{"norm_place": "pre", "rope_fraction": 1.0, "learning_rate": 0.000371, "beta2": 0.95, "decay_shape": "sqrt"}
MLP neurons of a small language model. Each row is named by its layer, matrix (gate and up: input weights) and neuron, and shows model dimensions 80-175. Each number is 50 + 12 x the weight over its row's rms, rounded and kept within 0 to 99. A neuron's up and down rows have the sign that makes its largest values positive.
Before each neuron's rows, "fires in" lists the words (lower case) most often at its 100 highest values on Wikipedia text that the model never trained on.

fires in: "award", "research", "year", "awards", "results", "data"
L2.gate1579:48 41 35 52 44 49 60 22 27 57 79 45 65 60 52 38 30 18 55 59 62 40 60 62 51 55 44 52 59 40 42 35 69 43 50 35 45 40 43 54 69 52 16 43 46 46 52 34 54 40 37 62 41 66 49 40 43 45 42 55 50 46 43 45 53 47 47 56 56 37 27 51 62 57 32 40 50 42 64 57 40 44 21 45 50 61 49 36 60 50 53 53 57 48 40 35
L2.up1579:57 43 28 50 66 72 49 59 60 51 48 49 62 30 58 36 44 48 69 52 68 50 62 39 65 44 59 36 53 78 46 71 54 63 64 42 45 45 44 44 60 45 64 50 25 51 54 62 45 38 61 49 76 71 46 55 35 59 52 30 67 51 62 60 42 52 53 35 59 38 44 64 68 58 17 39 63 38 50 48 39 64 54 56 42 42 74 66 47 30 59 66 51 51 32 57

fires in: "19", "20", "brigade", "o", "19th", "kor"
L2.gate651:52 55 66 53 46 79 58 66 40 51 49 52 49 62 39 44 61 47 62 59 38 35 58 65 55 40 51 31 49 58 65 35 51 46 63 46 39 55 57 56 39 60 51 42 56 31 43 64 53 46 47 58 58 39 73 46 56 30 52 52 53 36 48 58 25 80 47 61 42 46 65 35 43 46 52 37 61 63 46 53 67 49 53 61 42 63 62 51 47 41 88 45 57 57 48 38
L2.up651:60 47 62 33 51 41 50 38 68 56 47 70 64 59 50 33 65 37 45 44 45 30 49 54 33 61 41 53 78 35 51 64 44 71 47 70 37 45 68 39 57 60 40 60 50 66 69 51 27 52 46 59 33 47 44 61 41 47 68 41 38 50 47 51 46 44 36 40 57 65 46 61 42 63 66 56 42 59 63 58 39 39 43 53 73 56 41 56 53 24 49 61 67 44 63 64

fires in: "an", "a"
L2.gate1445:33 67 49 64 59 72 47 49 58 49 58 66 52 38 45 72 43 48 39 56 64 69 41 68 54 48 40 53 48 85 51 37 49 69 40 70 49 51 68 54 37 58 38 31 31 56 74 54 31 44 37 50 33 60 41 57 54 68 61 47 58 37 40 66 57 68 69 42 50 39 53 48 40 19 40 38 72 40 47 48 61 55 16 51 83 42 53 44 51 52 46 44 34 26 42 59
L2.up1445:31 37 52 52 42 46 70 34 30 60 46 39 31 61 45 65 51 68 49 38 49 46 52 66 64 41 76 50 14 56 48 56 43 33 38 59 48 49 37 34 63 48 43 55 36 29 54 33 30 62 48 67 30 37 44 46 39 44 56 42 32 37 38 54 41 53 19 39 47 31 62 57 58 65 54 52 34 67 48 48 48 60 42 21 44 20 29 54 65 46 65 59 67 57 51 55

fires in: "not", "them", "m"
L2.gate362:51 38 50 52 39 37 48 38 68 57 61 44 43 29 39 52 48 65 57 40 36 62 47 31 50 44 41 61 46 60 61 29 50 30 43 45 58 37 58 41 53 61 31 51 53 56 45 46 66 59 59 48 34 47 58 53 45 43 41 42 47 33 46 43 50 61 54 51 50 69 73 52 52 40 58 49 41 45 38 30 68 69 50 44 78 45 37 35 36 51 70 33 42 53 39 15
L2.up362:35 57 51 42 45 61 54 64 46 50 32 47 57 54 40 41 34 32 44 47 46 45 26 55 50 52 39 54 70 35 37 50 45 44 48 35 60 53 33 65 67 63 58 31 27 40 51 74 48 65 46 52 45 46 62 52 39 52 60 42 40 31 57 52 67 54 42 36 44 45 51 51 44 48 59 61 39 45 48 56 46 41 62 45 52 44 14 51 33 50 42 68 15 44 58 50

fires in: "medal", "on", "regiment", "gold"
L5.gate1998:46 44 41 53 51 56 37 55 34 34 55 63 51 62 36 60 32 63 51 47 28 43 39 50 43 41 43 46 51 47 48 40 62 54 51 53 28 61 42 76 57 41 48 45 57 57 41 49 50 39 53 57 61 50 70 38 44 68 85 69 50 46 35 53 47 72 71 58 30 61 51 44 44 45 38 62 51 19 50 37 50 31 43 39 35 62 58 36 46 39 42 56 53 55 72 45
L5.up1998:63 37 67 72 46 45 41 74 71 45 59 67 27 37 63 50 54 32 20 68 52 52 50 40 36 20 38 55 34 63 48 44 27 51 59 21 52 47 67 52 71 54 35 48 41 54 53 41 67 48 52 69 50 51 35 63 64 59 36 46 28 49 54 72 31 47 36 67 61 49 36 35 44 64 51 53 50 54 37 50 53 43 41 61 54 56 53 56 48 43 51 53 50 46 68 48

fires in: "as", "beyond", "than"
L2.gate101:51 42 26 53 66 58 55 61 45 48 44 66 43 43 25 41 51 63 46 48 30 30 45 35 56 50 42 54 31 40 41 57 59 50 72 59 46 68 41 30 45 60 54 38 46 61 83 31 69 44 53 55 45 49 63 59 54 60 51 51 56 50 39 60 49 56 27 47 39 52 39 62 70 70 35 53 31 49 49 65 60 58 39 36 71 47 72 64 26 48 53 43 65 64 58 58
L2.up101:43 30 59 68 64 23 45 78 36 63 15 74 34 36 38 43 61 70 48 59 53 47 32 41 66 38 32 66 46 50 50 51 29 45 48 61 56 39 54 42 39 21 54 62 55 39 30 82 70 40 37 64 53 65 62 59 54 68 39 51 45 55 69 36 44 31 46 52 65 38 55 56 53 44 48 38 58 38 51 44 36 55 34 46 34 46 49 47 39 53 49 70 55 58 58 47

fires in: "until", "since", "once", "before", "recent", "clerk"
L2.gate749:64 65 52 54 71 47 46 59 51 47 39 54 45 62 40 38 46 40 67 52 60 52 45 53 65 57 69 55 31 44 65 32 59 51 38 31 30 58 69 56 65 75 57 62 61 53 50 17 57 41 60 69 45 47 45 24 51 47 58 49 66 56 30 24 61 40 47 35 31 45 46 45 51 64 73 49 80 36 49 56 49 58 47 41 23 35 42 28 64 37 59 62 44 53 44 58
L2.up749:56 44 43 48 34 49 43 51 62 72 21 54 60 44 47 68 52 37 69 72 49 81 53 26 46 54 54 48 44 52 45 60 44 41 45 59 41 20 71 46 34 34 64 36 44 58 57 63 47 23 44 34 14 27 39 71 45 39 40 46 42 63 41 43 38 50 32 47 31 65 44 23 62 57 56 46 54 61 57 29 65 55 49 50 69 46 54 37 64 65 49 49 45 51 56 33

fires in: "high", "large", "small", "positive", "higher", "low"
L2.gate1809:57 54 48 59 42 51 70 47 40 39 45 34 43 56 47 50 43 44 55 39 35 63 40 53 34 42 60 44 39 51 54 28 51 51 88 74 44 38 36 38 39 55 25 39 44 67 70 45 44 29 47 66 53 52 62 60 46 42 44 33 85 37 67 37 53 29 38 49 35 27 53 58 54 49 52 43 56 68 64 63 55 34 53 51 33 37 40 45 73 31 63 58 52 60 54 65
L2.up1809:56 56 52 55 30 49 59 50 42 68 41 30 44 45 68 48 55 61 58 76 50 59 27 53 77 63 66 66 66 77 54 65 62 52 45 54 49 41 61 54 38 57 41 65 19 60 50 37 55 48 56 46 48 53 67 40 56 61 60 51 59 52 57 61 47 39 50 37 68 46 39 54 66 56 56 41 44 60 57 55 23 60 73 61 56 37 50 38 47 55 29 64 50 53 33 63

fires in: "national", "great", "new", "nsw", "civil", "royal"
L5.gate813:49 70 48 46 35 46 69 18 55 39 66 51 49 62 30 34 47 45 41 50 32 47 33 64 65 67 36 41 50 28 45 60 31 54 53 48 46 55 52 56 48 32 60 37 59 58 59 23 36 41 58 46 56 49 50 53 47 51 35 59 44 47 69 40 50 55 55 42 42 70 62 37 56 38 33 71 59 68 40 61 49 51 56 48 50 46 56 73 53 42 44 59 28 48 60 36
L5.up813:36 59 36 37 47 29 48 42 39 36 51 67 72 79 61 63 42 41 47 38 29 46 38 63 35 55 58 39 50 52 55 56 35 82 65 45 63 63 26 57 61 38 44 57 40 54 61 66 42 42 36 49 59 34 69 45 64 54 36 49 56 53 73 57 46 50 46 41 33 46 53 38 45 48 34 41 70 61 55 59 27 55 30 49 54 58 56 43 51 50 43 61 49 54 43 32

fires in: "it", "what", "things", "oglu"
L5.gate74:53 41 67 60 72 51 48 38 56 55 39 40 32 41 34 69 66 41 45 49 51 46 18 14 63 35 61 54 63 49 65 55 41 59 60 50 56 44 62 52 61 42 44 44 35 52 43 55 55 80 44 38 42 31 45 56 59 58 65 47 37 51 54 47 32 63 55 30 61 54 49 45 47 50 49 56 47 49 39 51 69 59 48 68 62 51 46 39 46 41 46 50 61 30 70 45
L5.up74:47 41 70 55 44 50 23 50 50 41 51 42 41 57 43 54 61 48 47 15 64 42 49 58 55 52 61 36 58 49 62 56 41 69 50 50 46 67 40 64 71 62 44 41 49 52 57 46 70 57 63 53 56 40 52 40 56 44 43 43 47 55 49 39 54 38 39 68 59 37 56 75 57 37 46 55 57 52 55 53 54 50 57 49 45 40 49 77 33 38 55 50 57 56 26 43

fires in: "town", "tour", "world", "highway"
L5.gate1594:56 37 34 49 79 57 58 58 61 42 31 78 44 45 63 47 38 44 67 59 40 63 48 45 51 52 35 45 39 67 53 36 53 44 41 57 46 48 52 45 26 47 64 46 44 41 24 37 50 52 48 71 73 32 54 45 46 59 37 22 41 50 45 45 61 39 24 33 53 55 54 45 65 60 41 43 41 57 51 53 42 52 43 52 30 61 36 50 42 47 46 61 64 48 63 40
L5.up1594:23 51 56 74 73 42 44 51 54 51 53 60 32 33 49 51 65 51 49 53 53 55 47 59 56 30 34 47 44 49 60 61 49 46 47 33 44 55 62 36 43 54 49 52 25 44 42 48 11 55 66 48 69 62 41 38 60 44 32 36 31 32 21 63 58 44 26 50 47 51 73 52 65 56 50 60 64 47 44 62 60 47 64 31 60 43 45 78 43 71 53 46 66 45 35 58

fires in: "no", "not", "without", "any", "seals"
L2.gate1058:60 45 47 48 58 52 49 41 70 45 59 42 56 64 52 47 62 43 61 69 56 58 35 53 43 62 58 33 40 54 52 54 55 42 38 55 29 69 58 49 72 55 43 52 33 33 47 34 45 36 65 43 43 47 33 47 53 58 54 32 51 57 17 21 48 46 53 38 46 44 58 67 35 42 31 52 57 44 53 45 60 54 57 49 68 46 64 28 70 56 39 48 47 16 60 52
L2.up1058:47 71 68 40 63 33 63 39 47 52 32 70 59 29 54 64 58 26 54 45 39 54 35 44 65 45 56 46 39 60 61 65 49 59 37 49 40 57 57 73 57 73 37 25 44 60 44 43 47 63 60 40 58 52 35 63 44 42 51 51 66 63 49 44 61 41 43 50 62 49 53 67 49 57 52 42 40 16 49 57 55 54 42 64 70 44 55 52 77 47 45 49 44 40 46 51

fires in: "gold", "silver", "video"
L2.gate1314:54 56 27 58 55 37 34 63 54 44 56 59 53 67 46 46 39 46 65 44 47 31 60 40 58 57 45 63 38 61 62 57 41 48 54 25 53 49 68 62 30 65 47 51 43 71 50 49 68 52 59 61 42 41 56 53 47 43 53 57 35 52 46 49 44 66 39 49 55 65 61 34 47 26 38 58 37 57 35 43 35 65 42 34 47 03 31 35 40 39 42 38 69 56 60 59
L2.up1314:73 52 54 35 58 55 44 55 55 41 73 74 67 35 64 29 62 36 42 45 39 60 45 53 24 49 35 60 26 55 52 52 51 82 37 46 73 48 62 38 68 56 70 54 39 29 34 62 33 51 43 51 69 38 39 40 54 50 62 44 55 25 59 39 41 38 67 57 56 65 59 22 51 56 34 58 48 43 53 36 44 49 56 40 53 20 49 51 55 33 38 45 55 43 49 69

fires in: "to", "from", "than", "into", "aviv"
L2.gate724:51 51 67 43 59 49 55 53 64 62 57 51 60 42 35 54 41 36 42 64 33 53 33 41 42 65 39 49 50 71 27 54 43 79 32 55 41 39 46 45 40 52 59 48 64 59 37 39 38 31 34 49 41 52 80 55 43 52 50 52 62 50 53 38 55 65 59 54 65 69 60 70 40 43 42 75 56 53 49 45 58 55 48 56 64 44 67 47 51 54 25 47 47 43 50 58
L2.up724:10 41 44 57 44 56 53 58 43 54 38 37 60 48 64 50 43 50 45 50 51 53 42 44 67 60 41 37 56 32 48 43 44 44 46 69 41 28 30 48 52 50 45 58 37 51 14 57 77 37 36 49 43 56 62 41 37 16 59 42 30 48 33 52 38 36 82 62 65 60 40 41 44 34 36 81 24 44 53 46 63 46 40 53 53 45 32 58 53 63 41 43 44 50 71 61

fires in: "town", "club", "band", "on", "gang"
L5.gate444:52 47 45 55 50 32 40 71 45 67 32 58 40 54 40 64 43 42 55 36 44 59 63 59 40 56 66 57 58 45 37 78 53 48 43 55 67 54 49 55 58 45 29 40 65 68 65 58 59 40 48 41 35 31 45 41 62 42 38 73 43 35 68 43 47 53 54 59 55 25 67 45 42 45 55 48 48 58 45 54 46 58 27 70 41 59 51 64 53 53 71 53 69 43 65 51
L5.up444:52 60 38 47 63 70 50 69 49 50 55 42 40 39 53 26 33 38 49 50 56 51 51 68 56 39 64 63 33 48 49 37 44 60 69 40 59 47 46 36 50 49 40 63 54 50 30 50 45 42 52 44 59 46 49 49 55 68 73 52 40 74 62 53 51 52 56 33 50 41 39 43 59 63 38 45 45 48 44 52 48 32 54 28 52 51 54 60 49 51 60 38 45 35 37 42